Weights of a small GPT-style language model, trained from scratch on English Wikipedia: no biases in attention or MLP.
MLP neurons of a small language model. Each row is named by its layer, matrix (down: output weights) and neuron, and shows model dimensions 96-191. Each number is 500 + 25 x the weight over its row's rms, rounded and kept within 0 to 999. Numbers have three digits each.
A block is one neuron, or neurons of one layer that tend to fire together. After each block is what it responds to, as a language model described it from the Wikipedia text at the highest values.

L3.down148:470519503451508517454466477528471522477523471518488486497485553547504488506522489519501470452468459521508480508474561530519519504486515500532488496508499485500558501483497521514488513479523522498484536499513503505520504449505527469480509537498517506553499518505469510498499514499479501498
L3.down546:493483512486518498456462481539448517509478480542478496498489560533502499483556483499512444471484421503501462531455518512529496502483509486541483495489495491541542511529494518545518507489526519494500502503500519506527535469512542521509499517512527503552498536492490532491509493492490468536
Word-completing fragments. Final subword pieces that finish a word whose start is already given, such as -ive in thirty-five, -ade in blockade, -ail in Thailand; also whole words like track and well in "as well".

L6.down8:510478480512522522459515518471525497479497551509530509489494522499467461524462512525486498476475501539524532470466481474484515508516523519536507542470502495460508508511458479506501465493475527516489482477528479502532475477501487513469493471496496475470503520511499474558500474527526524482
L6.down57:462504466464541498508478549473487489534513483548532482502499485511536447498506453575519471494510502511514517518532499489525513537517508482491507521506482495518494457487480486496509512524522568490512461511490490488512513476505477548505519507502487501488468505525533498506469505507528541501
L6.down157:516494512515473497452450535467520482496465532495514532482470536493498506514538516516486537498521488484510540495511488532510505519499477498495527502510494504479503507516484546500521529471530471504432496544505441482506501503518522532545562440522501533545481553501509514543475449497467523524
L6.down194:407466519514481512499504506549481488486480517541489477536532526527505483516485526512481544494511493497548519452482497519486513525531526494474491530522442484537489500488494469475488512485453527516490467494498510502520488541494485481531509515464523514459484532475519493492529522519467509538
Early tokens in titles. Early words of quoted song, film or album titles in discographies and tables, especially "the" after a preposition: In the Ghetto, Lean Out of the.

L3.down118:536496501469460500506443477482526468516523486486520468491517478517494500500516487472496530478498492499466487477497513491520518487495503467376500561493504477502500521476495526512516507490475566509514505481465489521474511543487476497497506483513475537523487528499522488494512539503560479525
L3.down357:512516491467474481537451504492489467490486475473483480475508482489514498528501465494503549489497479516474503476543506496528525465516507473413533551517479512527522510487525506504530509468508511535519501479455479528497512549471484473490504513471455522487472511508548491492514527489568499507
Visit stem fragments. The "vis" piece opening visit, visited, visitors and visible, plus weaker mid-word fragments (enn, atives) and travel verbs like return, moved.

L5.down58:492510457509504493474462516483538493499505532545504526474500486532487507528496534519527465509474507545562533463516506539475479562497471497514519508492543520509518491529531511533532468513498527474484504477476532474485490493520545518549493531532480509509515485501522470519498491508465520518
L5.down272:478504512448490513507514459498480541510540524537523527505500480486483508489499532515539526525517509464438501478453520476485525492475517538637527506517527452504492456482466541508542489490492519524508546502485485495458468506529509528495486506543492519498487532491529472526508481499464498514
L5.down288:484505489523491489501535471481517533514522516512460503523519450476466513517517501524509501531476528485506473515467495465482507523490513529563497521477455483504513507452500533491478482517516480518494481494481512527504499518513473452520489491519504492460459481469539487543518479457502462547
L5.down301:541475556487510530484480516479476558490494522496521534510549452481526555501491485522527481496490498467510515497491549517472476494526505503527465546507506454484526503514479504508521496511517531510475519514531480522505520495483493522497501501501559507517447523490520501517472497510476493465
L5.down442:511514499490506525533518509522477547489492534454504487496489492493519493513518526508509494511504494526519500550529507509440509440526523478522504512514517482507524466479488501547517510498472553490514485516518470498489499523486458489470478497506467521513510532487481456490505525500491496559
L5.down495:508483503492481535482526522549490513539477474504411486471540471496503527498539517526507504493488470522544520488507494516483513448520495502510468502534515488495457523493496497474493506555528519496510525478515466521517504511492528514509468540489440547503457556490514510537478516512510506529
L5.down500:498497475495496557527516489519495511514514487503487474522494504513494453497478528511516495488493533517488518462483496496513542527494481474439511582499495518473491521527502514540478458564540497519518525497481555500484475494484533502498497498541485504497476462500513487494501521462476524510
L5.down580:535484483512497520497500502512501518502480504490529576513483457459486514450487498494477524504508541519475498497501460523477488481472486527611540515498493498491511474515513504508478554510475517530519487513471502510496486499514467502512516511578541514447515503509502488531479458511529564484
Word-completing final pieces. Final subword piece that completes a word split into fragments, such as comprehens-ive, bur-ial, beg-inning and s-ung, across varied prose.

L3.down12:537532549491479489470482521495481488515511487524474504527503500511536467535501511562505503531507526474482476444472533508552473511506469494379490500502541498435490473500514523517529497468474529497523519488511504486520502517469482451497484468503472529479507475512489487549494504553522498499
L3.down431:554497530487487500425472520522480464518477473531479473491494481492524491516500489532503507530487535460503482482470535488545461490512480521420487494486539487471484475549527511534542500475467530503505512496528521470541509531473487483512487482479485511501517486496487458539516485527506509511
Early word-piece fragments. Second or first pieces of multi-token words, often names or rare terms whose ending is predictable: P-res-ley, g-amb-ling, V-amp-ire, Z-end, Or-chidaceae; also "are" in "there are".

L5.down270:450484491508517477519468493526488508544511523494486524519485456471519525480534469523537502520488512490486488500461526513514445508491482524465473511468468521436446454480498523488525523511525542494495491521510490508489515536482481487445521520524515511502515496511484507489530513530526550517
L5.down397:492488477520460530515496501483516525474499503514494502486502514504439501524540512491504506515514493503498494474487514492510513512509523499493532471487497504485557447464522460569479482511512502483506484489501501504528516490467479468506449477530440502529506538479507462467470509493497450512
L5.down496:499520530446472500481481482516510557469501547489515482507537509492507529497503485490576489508481536506514501501495462485497516462515484512554488510501504465504503491479477511541517509488505511493487517520508459503468487502498542520491487458515551512516446511492480491518501490532480532501
L5.down526:513512489535542528514482473463514553518502564495485520507501505528454486501458489480513500441508510446488483552525447507494506496482507463482492548482533519530472493502545523494468506513493494461502480545507516507517491485497459480493470494470490470515529530494529482500451490469526478482
L5.down612:482484474526482539488513481513483541518506530487492493495523464507536540527529496539436488513510504501453498470511505477507484487484504517494486461527519511478485492502545513469487526481513517492512483521516496529488496493503510505472494512447494542549482511532542512486499525485542483490
L5.down620:467477484527498490466512516482486514539540554466564512520503496497477509493516515475480492490518461556504506526540514510503461480506545486517489495497510521479463474520529530478495490436493521484513506513510501532491497523522503482543482510513524505489477483477563534498496568527503492469
L5.down673:548497495546509545476548476457495459507490480484506509501511479522508479537496503524522516494505517541505462525492487521529466483448515491525503502476465495524502507479528529526513543495489480498493442544497468547497493538477485501508476559480525463520505455462507501493528507469478463496
L5.down713:555497518553485500495483472505492497471468498495520549470503514532457538506527527521499486510481491483505498511486489483513481528504484489599480490476494490481511482498533480526490523450508539491480512485504481512491492523509500470507535523527518547520458540491491497489520458545494460493
Occupation and role suffixes. Word-final pieces that complete a noun for a person's role, mainly -ist, -er(s), -or(s) (journalist, guitarist, leaders), plus player, author, director, and pipes after Candidate in election tables.

L3.down402:514489527502529513487455523462494447559491500527506511514457489495553463515505507544509491508497520485502470450516549542523470514492489472449498445484508460488499457422509534470501510483459497491519509488468543489518526510476468462509525501514491507495479503505502527497490515503520522497
L3.down517:468539525502527504498482494493471487519515525536494498520477497482515493548498459484531484543511505482517496436524529516513532519535504532381470507474503488500479458504530540454490506506494516516479552499464520490479497494477463512503510508511468493497507518524531485511501520495521511471
Sentence-start subjects, "dif-fic-ult". Mainly the fic piece in difficult and difficulty, and sentence-opening pronouns He, She, It after a full stop; weaker on name-initial pieces and table numbers.

L6.down55:505510491479533497481493469454510519530475513497494456498477465545530479511476497500511451479503485524487506554490444500484522515500523494499478521474497488514534495541499504510473476496509456526550481478467492473471488482487549526497570483515492478520533493512477484523467483509511500477
L6.down210:494474524504530506526518485512514498542488523496504501502524478490496481445486488508513491492491528464514523448509521488507514495470460519451505506486527507533473506517521483479463500493522557494525531478512507494496518531494503476483518485457499511531510446545506494513499478520463527498
L6.down221:561511466523500491506535466531472531539479501424519451489504497501500474495461485475525542462518467542479522500479522516466542455523506460499509508512471490501486462517508506522461479462522480493539470459489500498508496495486510473511519530502503505490499563505466496506481517482502490506
L6.down734:461471517499539448515506497486524545472487495498484468492496518487465517492501539488502474510515468539462550502504538489494468499505482499498480500538494517493493521491505511489536460474507525451503486513499466472566482533502536536479524510449505455480512549488498498511488485464446451492
Article-opening copula verb. The is or was right after an article's subject in its first sentence, often following birth–death dates (Srividya (1953–2006) was); more weakly, of in names like Institute of.

L6.down241:473514541509518494519519524582512520499508475506500495536449495480491497481491513532553493512546523514465456478521479487458461508464521492479531495485450490489488474477496487532503514480489504479493548478475475519508484465490488526537498516517461498507490546538491551485505522510537551510
L6.down255:494484518449534473504502496519494472503497487529487485506512527473486501468529504471521502491432502499528481513524504509537475507510503496531477519505538478509481525519536485463513500479491557454465483526463527507510472530507475528492513457481530512511503488493495505525481507480513441490
L6.down431:516450501507489509497432502480499523489468482485507502497562512568492502551504514518525493506503461516484457507487499454507539501519454477505527539494447515511489459528489493464534507486546478488511522458531497517537486471522477492514483492492494585501439557458504490539501495505482525486
L6.down711:479495540481493508492509523505504520471544503471500469512524508512499537490513539495512587480483492509448477502502511538489492497488526549474539453485532508474480515473532549476537502473487496471524517496488494498502512525521496490537511561517474555523499503496525536499516485476512490482
Person role nouns. Nouns naming a person's role or relation, often agent-noun endings (-er, -or, -ist) completing words in biographies: singer, critic, goalkeeper, brother.

L3.down367:568546493485499520514507507541509571483463490488516544531482484515520482521520482500541489484504471468492469469473488490481471468461502503523500512502532525500490474532521500548516458499506532531457481482529544501493513491491488478510486507519502494488476490505511499547468517512518484470
L3.down682:532574494494472479451527496525489582482460501463510513508510496510439493521504488474515493486523446497535494494492475454503537463479520533493468510484511532457484490562502482542504484493513569525467481523523483516530481501522499498509483495504516503540515495519506526559471519510533479486
Mid-word suffix pieces. Word-internal subword pieces, mostly -ist and -ate, in words such as registration, cyclist, Communist, corporate, estate, plus th in Ithaca and letters inside table country codes.

L6.down294:496440466464568523506507477447499514549506482487508493486514494459532510496555506520526493420503515509468504532502470481502493482483490438480510529514536515492506497489508514493555508554483507532528545532493468478480519473499529524455507548465472562526472521518553504480505481551525507487
L6.down339:510544476520501459436501530515520493502504479462442519479484482546526493493535468458501454522472532504495490490504502469516503528514474462516514500521502526510546483515475481513547508494497472514485480479518533487494498516511465527480482525432475543522488513508455426490448495498509535473
L6.down459:485481515435459502457456500522526496514483484495498495519477497546442495461486506510520455488513501488547550500511504511487543530524528502511466536487497491523517515493501470517519479520501512496514482531527514485485475500496497508495531505524527484500469514479479478542485493518455450436
L6.down698:470493495507515474487470491473485485530510460503492512518535472513475468495492496489507476474496445527510465541474479439515537510496519456497500562532515540504532543528484489537520510453500500489532537536505508495487470494506460493525522502542522533508475524512501513482505482498500538503
Clause-opening function words. Tokens that open a new clause: quotation marks after "said/stating:", plus connectives like although, since, but, not, whom.

L3.down73:507521493504484455518508510501504499416488486463523478476468543495513465487488496481440536476474480510490545498541504512509532475491465468578529477501479498521529556516513476485508492476505484494521471510537495484504510481493510522493498492486514512506488472493504486518500470521522480504
L3.down136:511530473488460473540481495496516508441498472438500485494522528488511475490470492475446516490507491502494535485541511486519515469479458461587518518532481510514537513521523474509515522490482488549510482489495542474488509498450505509490514495460509520487470521514504498540520500505513496513
Mid-word name pieces. Fires on the second or later word piece inside a proper name or rare word, mostly in lists and tables, e.g. Mor-gan, Ol-af, Bald-win, Or-gan.

L5.down16:525496525473510536530492503513494486510497467530511494488477501462478497451547475479499470521508492512533530488507489490490499494479478558475502468461485527472542475507492526471532487490526554489554482545529492493537495486469464443507478504487448532497463516500511503499517514543503497494
L5.down43:529508500504526452502528487510463466501546515479502524491505530497500504498509497534431527492510490501489471522542546548501453500556471503463507505499487521459500496471553526493524482457459508503457562511449513480520483514482464487513505534467489504526504521495495510507543553469484469493
L5.down73:515493497484507503501496465524545510483457517469521490522511474507523488552484492445509518491522501506486520541524486471480539508494507496470495509505496515493533519535485463503504506503505474492503497521497501481522533540509558490538478470441525519511525525461492448492482487515510512463
L5.down96:545493491548518502538529513468496511506499519520532479475530533487457479481481524487492488484492499499458466515525516534503492455479508511526503475502506530503515508535530544499501483494514492524461553493478498475495508493510501471566501540525551492482483480467528551508451476497484484480
L5.down230:515461500491509539495492481470466518458516516509517512483488446488537484515493539530512542493539498479460508450541488485488553543532500556473469515475532483488513543540453518490483479519496531509494478478523489475521473506509482511502487489481465507497475478540572454517499508514456513487
L5.down248:519498503472478498461514486501486506486498585522501469522516515582514503512528506529504452472525529497484487532494485512527492533507499500547510488503530461513489486513488521536481498484469551461486509482517525469503492466518535513510541516552510546500500546484444434508508483534473507479
L5.down700:473519547509433487533521458505466516488507498480520492514488495456505521484564526569551481447515498521519461517489527485467509494468503466507515469481525438488480513464518498497546504534522552496500485521504514566502494491490485511496510493500505472485499511489496470518490534482491482532
L5.down720:521491545542511482510466512495462439525497485518472498492483531520503514506527491523479458483501492514532529535518499527560506478555477476489489523474487494459514501500513515497458470474532511482512503465504460546519481543476492485497484509550508425529506507488478493510449492555505484514
Lead-sentence copula. The "is" or "was" right after the title subject opening a Wikipedia article ("Reckoning is an…"), plus weaker middle pieces of names (D-or-ian, L-ot-us).

L6.down73:509514488485472516522532474517514488515471506488519545484515470475491520510520476551482498460505495464536505490497505523540467483520512524514545504471482520519521482490553464514512544557542529464530502452416494525492495544487513478538477466498485484509500490491508470503538495475482561470
L6.down122:525501463546558499488483512512505517528468457485492524474501528490452512486504454537500493486467481484489493461502475528514514503529454455494536493508512492509537492539513474495483529508518488500541524479522520510495491520519493492520501453504485509504518490536470470503481460484465510488
L6.down355:481483528500497507491491494479480471508495481501515501544476525493484513517503493526481504508488496509484539512522503513519487470475531486542477502499466499493500442493510498482502522498472487488518515542474481539500484503515497484453479486521460456522446486475536493576491483489448513495
L6.down367:504503462563500466501490473493489487543483517490508509471532477499507502490520464476539491491504461497507477503588532509482489476540512485541508504494490505477498499512487474510467559504521468530505497533536499526519481546513458497517527520512512480525472482451501462486468527473475532474
Word-completing suffix pieces. Final pieces that finish a word split into several tokens, mostly verb endings like -ing, -ed, -ional (encour-ages, trigg-ering, emot-ional).

L5.down57:512517494534480498528497524498489490478509477519530461513548520525526495453446452535535474529449527515461509508535463473466487511530499494472501449509539518526530477458498472515507456500470506494474492486529488491518519515491511501521496456540484497484490543500478539483520462488517502493
L5.down81:469565494459486485460458507522477512480489494515493449500499487487493470527534526523492501521507549539462483512518461536518501479474510497469511499468492484472513546518518504504455498527465472520517485516504500468486486530497480498499482538497491518527523446553520531515519522536481477531
L5.down84:527483499490512510486471501491504502517565519483521513485518485475492490470476510539518515481496514501472540480478517497550514511506491545447480475519534511534549470451492490507542495523488520509492530518503514491511529508523502474452467458536495480519509521496455500543498472493544495520
L5.down103:439552464486490485500521498539479519479452493501523515485478499500497499483509513488522528499515562541462484528467504523494475466510490518485546469504521465511522556510496470542492512491487494507474457513514489487522490522472463509495494496493515499475562451533508502458512488538495510505
L5.down308:495498522515484543458530446476516522492536516476517509483531513523477545517487541520485492505487519492474507485496517466482528513538525543529475512511481503460511488464470474495510458510445542504513537529488509521461493519513499507533463530483532488459425528473528463520552465488528466499
L5.down519:510479502515521457496509485493508513541509502510521504531542511505467528527535495483518527497495547497482496515500475481507511480493487527509495514446491514458454529511495534466498468536481538483463472478455505536510483529496515526449484508497495501540515522506512507555503520496522497497
L5.down678:474503495519476491484527514503548492509498500479518535464449536482512501501552526472519469473501508526514489477534492456473507520504497530488512469507526480476473523471527512504511497499461514492536486497513495513524511502495459512511544527502488489511462459482501449494459535497475503541
L5.down705:493539487527472552518498498479532497473495514501506507518471468476477486531478541480512547504522515509472510526508526510479507483567533495492530473482509526465557506537503471508494516485515486510517512530478537488519506516496497489500528520524473451484491535510522490536500479511501462493
Post-single-letter word continuation. Word-piece continuing a word that was split after a lone first letter, mostly d or D, as in d-warves, D'Alton, d-ramatically, S-alamanca.

L6.down42:481510505538488562483503504504473465530496497500488495492470540521511496476493505497467509490479490497483529519494478491569459464525516506497515456521505484512520506491517486540509479511515504522529546490483480506508508491558442503493461473515484493499505530521473518475454484542512480510
L6.down149:494467498514492540518490475490512521475503508458496509499487476476492502509513503519536543526522513499474466492494548477473492514448469507525495527512511551496445461493499503498526525490547508490492494514516516476500505505503461482515480489567500476488441502484494495514507518524508497487
L6.down310:529567494472516477490514488485486488516478510504469548463468493534516480523479501514506520530510482517499529527504481492480509508515508444516497515507499469497491485525491468547493540477522466492489447482494506501502501500502504531507494512538554472473574471499495538526476479534495515492
L6.down329:520566537496491499500497467472495489447526515561486533450499498454532534522479560522505465562484499476518526488448476493489485477488492492487522493474484517525498444479443511461488520501469530526522522520514501528515515477514504494495491494489491502487479489460476491520532553468492505469
Piece after capital initial. The token right after a word-initial lone capital letter: consonant pieces in Slavic names (V-l-adimir, S-v-etlana) or periods in abbreviations (S. palpalis).

L5.down3:497468516534499514507513508541473480513490498525517528519506494488539492529506554547497503449455497476521505492517524494484529517482496543584505492478525493445500448486484505520475481487540542492509529474500508511466474509488474512526545487516500549500496486515512484452499534488473488483
L5.down114:542464473532533523504493493492525483529530475500506498541503537507507504500474466520483508528483500497490451483488519492522461505554508515467440507512554526472492451505447485523465489489555513512503521487498521514490478504517485485512463506503483515545491452529500522501496480502489558455
L5.down327:487502526481510467551515497506492477498494531468498535521503495472517535524495505453547495520520520506440514504466489517482505535541467527476499537522505473505488514525456535521539555479532508520490477502496541469459447507476511516508549489559485468512495498532515507500514477492523533501
L5.down380:485482473524473509490494513482509495475473537507512516492479521533486470501518487459578536500460456525495532501513570468527499476500493511497505491494477482439506462544530512507510483514494520508525487518533522531522479495523491508501499443528492538456473466502515504498429481479466497504
L5.down431:494494502489527499493500529500487511497512473503527557507488498501506511528446475498484549508499543507478512436500483472486529515534496540528516528509521497500521480523438511445483511490523512556499477488529477537486467495479505549476505499549532525498496508491544492558507489478521527497
L5.down438:522461471481536487500472498506460505528542546500481490516540504523511471513498541480490523498509518473555502485499530478511504475455494516465507492544575490519492524510497515468561528532498533506481504515522455473509478495534515507496461469507511447495494526480499467546491541534489529478
L5.down679:490481499467502484489498528495475478481471460464492506535532456471501481508503537503504564535513526507455515501506494485446520535486487505496470531530490483524509502522478484448534486518468528506473490492511466469498497504499488511516525504512468523533530542540534507528501527488466536519
L5.down703:499494503510503518481513505459493468490461447510478538508518454486517476510442481499489506506495489516475484505525484505489486482509494502498458489504515474507499519552483500507558506528504556477524477498528471524459524528504488455487474478566503459455495526538555477496479563513530506510
Token after capital initial. The token right after a lone capital letter in names, mostly the period of an initial (Fred J., A. T.), or a name's continuation (D-art, G-er).

L3.down48:486465522461482528542484508478507497536484493488498437488506463492496510477483510490506491500476490505486513471511490529514529490492545498522497555497526489472500535525497497525515446471508498478497522525456495503469549528492498469495516507481496494507508500517466486481479478564494487506
L3.down714:476453513471467495559495513500518484519487513513506429479481440490510529474454491538503495527480488530493486448534526508487503476495544522518491509502482489472489510507511510503489440468498496497491502540473506495469523490517501476485505525483479469487509490501515488508477522565503494478
Mid-word name fragments. Second pieces of split capitalized names and words (Yab-ber-up, T-ib-etan, Mon-tenegro, P-ict-ures), plus invisible coordinate characters, "meet", and number words.

L5.down27:532456518488531510478481517476523535501456515516508450499489475501497481459460491539506526496542550537532485526492487523483474516477501500525512510506484531468487468516468516507479486527542548557496482482503519490484553512499535467466503503553514510469551478510493442496502539506491493508
L5.down47:495467535516492541504478511504490463496500480441457511480520469473484465494505486496492518517463462514510525465514499480538498516532552525521502532482490536458525485487510501504495503503499523487514528519470519466468479550496445520491467469505486484513468536504512483469514530526532481491
L5.down72:498508482548496536504516512494510538488537505475524504494481508484482529491526474495444523530519496549502528471515458519491545484499500537483538483494498501478539497499513486438494498490509527525438502508482489511497427508512542472481503526482493506496503522488501528505551513477496533517
L5.down183:512506427530515472491526489513479544488475558460517496508498495448512497522491475512489527501542501505480485477493527501494498470492508505514486470530516492477488487472533553455505502499511504524514507481509481494494521507527553437563545520511542530492492515503554505523500550495488483475
L5.down405:496541463499541490522501488509480520509454462456505536461520466517513496523509491499469497500488490513497445542488469520526466450585509522510479485479495511528513493534486500509506501538482513551485506508539521478503516502493489522502510476493509494531435510452478487517490543482476455492
L5.down420:503502452501489474498489504499447480495479459437481466526487480521541469466499447497479486525502486494522457529458519450513502529504511505531492507503520503511494493564469528503494518527491493545439480465477499505505509530491465504473483520477478500471494476471469459479493490482503535552
L5.down498:514516528473573438514439503503498519513492475493514525510511486519501483455462475501484483485558523443523494490501502502536484517546506492474502490469534454504505480531534482499505507535533491476483509463506503480518512489523508469527507521475479483467476519486508489443492528565479504515
L5.down610:537511462551488500489467508468493473503466477467462508545505477502528504483503493492537500529501511488512454482466493501533490485528511502514549498475539526490482497534487509497505535509502494466450505500526525468512493490477496493488526553497470523495506519541504498494523517514502541525
Comma after introductory dates. Fires on the comma closing a sentence-opening time phrase, mostly years or dates, such as In 1991, / On January 27, 2023, / In the tournament,; also on final year digits.

L6.down28:510542467506518499482496512525477499509520506521487500515505481484527490537522543431522488510511509504529472474518452487518488533506496540484518503465526475541523501524460532499504498501493487488437479511526502497466532464474507468479460522438527538509539488522513486461450491500504519502
L6.down69:540513464553520474464483459499515522507505503500454559492475468496505497475519475513528468530548496484548516504512517471543524547500496471489533514510521500517510492518468493488521517483500499487441485479520506520484512477524533473482517525480505519537542442501491492470489539520483529519
L6.down535:522477442543526499508473487544544468535525507490489530516490514495504506431453459474507493542512483495526517463488486492469488531483520465502481514500522495475500514522524519502506537537506477472505506494515489509477542466490524487493507495537500512532520436499556500476506547501441520496
L6.down762:511497438515542465476512503471528494516493468479482529515491480486514522525515503486529485494548478516534475518493478522522507530504506498490490508524509475542556473533459495522506522496513483502486509492495518490473507496531527491446498511473496506475523528493485479470490498489515531522
Sentence-opening adverbial end. The last token of a sentence-initial time or clause phrase, usually a year's final digit or its comma ("In 2015", "From 2003 until 2006,"); also clause-linking where, which, although.

L5.down82:571500524521507482482483481471512476506493478503481490485477518524505500504550511489494468466539439466506496515528523480522509510496494473459460452495526495487486488472513441467514485511516498522510522491505498537547507505528503498550514528458505476556492519478497541497511467466549494481
L5.down159:542500519539490512476511493512499507473484509498524486513516480497489548529542502496452487518546486523462513532472523499493524463484547486483515483522511495511472515513483472517492496518509478505468504476519487582506456515505518512467488491462500474514497544481453466495506482480537487498
L5.down258:528516470493485526485512478498458496503505521499519542507483516543454478507540462560513460534484498485478511506476520477508507485507511491544481493463496505504507506540507490542501505493515533515487535499483496479486517449547501520528462488542487510466510528482494474551478485471484458449
L5.down269:492508531525503544508496486473482477499483469552497456466475479542506522487526493521481498528487503542529495507533447525466516460508477498518491483464458478545564516498510501499524505517529518547529518467524480522505438496484473444492513508531473459499514499499491494512490527505534467505
L5.down410:522455459511540490508481475488507506521464473487482476525534490538526496516505536423477425534516444496485508438492532463514486534486449452519530510509513492496512490448512478506486512443502523470485530501485521480477480550525486519504493500519507537510475473501489498478460494484480503517
L5.down426:448521473508490445521505512504529510533512501508483481507537491531508459489488520495513484472519482482535483495503469442515489486506499458495507512493511493516473511496506529506504491468559541505484488504476533477465522484509486500525551513461522512513506482437499487464441545482504503516
L5.down460:490521527512518474473445511495486541485514498494508448503475495546512517506510529511517503518505532501513512480485552494500483515489491503590518484528522487477525500490480534455484461514510576440500505485486483510457503510477512505493495491512494502470489518517515508524460525488485473518
L5.down471:519515504476442524464492533502537484500541532500478514477479463506459518450507501497509533498523524489532494489519471477495496458463489459524549480471487454499457467517524486475516512522486524488512491457471459525496456457509516513465528496506489510546536510523493554512494501490513504481
Clause-starting connectives. Words opening a new clause in biographical or historical narrative, mostly "and" after a comma, plus sentence-initial In, He, As, and On.